Part of a small language model's weights: 32.2M parameters, LayerNorm before each block.
MLP neurons of a small language model. Each row is named by its layer, matrix (up: input weights) and neuron, and shows model dimensions 112-303. Each number is 128 + 32 x the weight over its row's rms, rounded and kept within 0 to 255. Numbers have three digits each.
After each neuron's rows, "fires on" lists the tokens most often at its 100 highest values on Wikipedia text that the model never trained on. A number after a token or word is its count.

L6.up1220:112098110142153113096192067092125124147162166112164079157110144116095212135152177115136103113113203133120120142136084210118129129108137125143195116065026193134132120149145119129113108154130146196127128141140131099156101069126130110041121107098143145090128101073154152139155117098132140124112127130155082200118137117138166132201197193123157154129081155136091145128146141129132148121060101113117102184095115110139167161116142116101131114087138140121122112132096093121090116097141117179094115129110146115163164115153107129150068126110121097130110113144150156098111076197139186151
fires on: "===" 40, "/" 33, "–" 14, " (" 13

L5.up873:158157151143128099070163145165142072150142141168088137147094217116155147109144133089123072125134202153051109170078097125161122140119203139122145131133071082107121129147125098137197125065185105160118164099117102113101098047077156136125131119095154164086139085137186114121116133108141121135101097077129038139153113091096149078166155120144149121106099160170117122138085146147113145076070108078025164168139093119148138150125221121083164101128178144122134146121109073141107141128161116120064139157140202180171144074136162120118131172137109158151127129132096138115121143066147128141
fires on: " year" 25, "," 20, " day" 7, " October" 6

L4.up677:212110166087059144123164163092146108146167130163135082146107154121136110100137142088142161110150177164171156085100083067086137116092117195107116194088117071124151105170177052132139093143162159082098109099067094145082097090158120160116078170092173121141126141158158159098105118119134156100197161117118102205185195161077116098129158116100103188102138171182164141143175064128148137109141107152105133161108116108126158123164177072152108149123143116074138124167119134128120186095110078101079080135081158126147173152121139126113083116109190188175127120140130096090137086163189188132
fires on: " a" 26, "E" 21, " e" 21, "e" 13, " A" 13, " E" 5

L4.up1491:093092097082053158150104096122117131122140167139163112130111103082149205123123184132069102132167138146104147101118134169128120137102199170126154107110126121093162109158119111123114138171125207142144104122106173134144183066138149097105045162102123089107138114085195147222147110094160197110119091114193125146095185138123119103136142178146123169136121154163131151127122160144066137153105138144162109133104144132106158183104189102131132141093156159133107185129086084124174091138188151129135140115054088141140187049103138159143102113089120159102137087102154221157155054135120187131
fires on: "/" 81

L4.up362:150139146133051143125108144129101124156167139125143151121081173161100163161147205146061207087133098124098100088144095118130154060090137164141182130061151074154105127133112058126068110142103201122163120143093151088091104070101115101064137150136159131121124137094133138135128148141203175158120076133135086125165167142168078122129204174112127133089093146173138178146155160115102141149110073143097107153125163113108147104110126118139152149124164139138128113110089100181144107126129112115116152141102080132138201044107142152108135117101180089111108104140110124162136141131159166103
fires on: " and" 22, "/" 21, "," 9, " /" 8, "-" 6, "===" 5

L6.up476:123122108127105125190116126086129151156144122143093151051069112123123168157120139132122107098162088142112169102187125136062154085137156180084166133057117104146125091180118098125119119155084231120128152077121145115077111092112126137095077171113169117142105112109132111128113164121109187125131132097142133174141138157163106129140167126153168168127122144143144154100177144125154162141094120111089115122085127221125147151086145101176217139131091123120065169131078141134138100089172171110121119114100140119116170130113069116095147091119150139105133096147149146122129043121173166100
fires on: "/" 31, " up" 14, " post" 11, " down" 6, "'" 6, "." 5

L5.up1485:182136164094121091077111117127165150116149105124092088127157153183091175164120104119115093100127130117144106132099087088133203125104078109097129104089126057163166113148121133095112098172102162140195147155124113116113105112142148140067056132117124094066183125141131166071185159083132140108123160076120122157130181176192177122203189143136178106090106118127134150106175127080138180148098122135138103111148093147130140085120151081100094129138091115118062127150074141132137132106123107166138145207052098106094093129176062180128136083127190144139157115100144167111153075132115138097
fires on: " r" 13, " br" 12, " Br" 9, " Pr" 9, ":" 7

L6.up748:150151178123093101123081141136165141092153121079100113132109215151114151160156136157109099091135174145028110158121096165112170129088145175119174131120143133133105105147111088137184086127119187110105096129110085055112145150124136115115079128109158154129098113108114163215113169137073124113155095145151084216168156055161154093111166092144092161114070173141149108174118141156132124115068108128116133199118070140163124116113156116116166140140189126125154080140046117143073168094127130121091157139117099173143122134097129116166087184137079213121157117154083208132128073141176076141
fires on: " September" 18, "," 11, " October" 10, " November" 9, " May" 8, " June" 7

L6.up348:159115114116121122145100143117148109092166121125105077102115123085148125112145150134140097147108161108069139113147066151122089172157173125155154067074085115115138093163140120124067080183189167167125116116103161111111146103094077151094080129095151159136125128144168127134135168079117148143131052130133097044145190093127099098132153153154121129097096187177149153137143144135142183133075085145148095208138085153177059145104140093155162134163151119094162169114132118142118098140161139123145210123093187158169134130092120098102140118171135107130100091137134171100150061150124185147
fires on: " " 28, "/" 26, " $" 7, " (" 6, "+" 5

L5.up1520:092183102145121110155116096117145121134123082192086127128094162068136137126141128141100061167187135091148145162127146161122127137121135125111176119144069157145127133170111130129095116132118148138179133122138062094103151122125170085113115132077168194160143089136155110163171113073074113130121161187139086086144124131083127191156118148183179143101098132095120164133157171143155119118139118119127126141138121191138078176124165170109118100137168166114086135094139128104142088071174111151136119086117139172093116093129114117139116128106133132124064141096112064109093108126128156120
fires on: "v" 14, "w" 10, "az" 9, "36" 8, "h" 7, "k" 7

L5.up382:151133165143166103123096081114154136123119081094099113172105148109165110137121130099109094129071107093156119102051041162119160130126115101056149123132047124151186162123166128144098115153081150129166170124152117086104192082169165119139090131097193187148156111110103089112153085109140078090135195065136152107148126117117119129135103099167179089094122168078099148089192148133106122123106158065118129112141112164120075108155182144117110128174161089117088138119107152179113077086157216137123130161148170138165149121103085066168161071144141177163158179093171099127063128133184134113
fires on: "v" 53, "3" 9, "n" 9, "w" 4

L4.up1028:186131111146109160164097104082123109118115134156177134095104151121154101128093145097098127057058160123080148111053133093090147152110159166174108143084100123097108089155177039122139055109110117162093104102066133097097092072102164185111161131077194159160160143093177132133122158134127116103158144150077150121142114204100145136112144107114111142103140192176110129147141103163138132160125097109103140236121062143128143179096148119119129104136146133117060044158125160077139121164092150102125136170102195123157140140118135174092086135117151167158139099163068138142150095138137095147
fires on: " I" 49, "E" 20, "]" 12, " e" 9, " E" 6

L4.up501:113143128070127157126156127122100043184136099155094151159193186139187153118151119134123140125126126129098075111130106090117141145116176100097144146120153145149160128102147075153113122118146135108066156007142103117140142156090095075120110066103161121129109081127093127142137179137155118124117151123222143144177120080107122134165149115093136138097126186133119114156133221169127103126114072137058255147066110125159152081141125098139132145163164091133177083137112088102104100068177120099091123090165167165187164169107132089124090164165099095118122089144090138071168110127151152128
fires on: " after" 27, " died" 13, "18" 9, " Louis" 7, "After" 6, ":" 5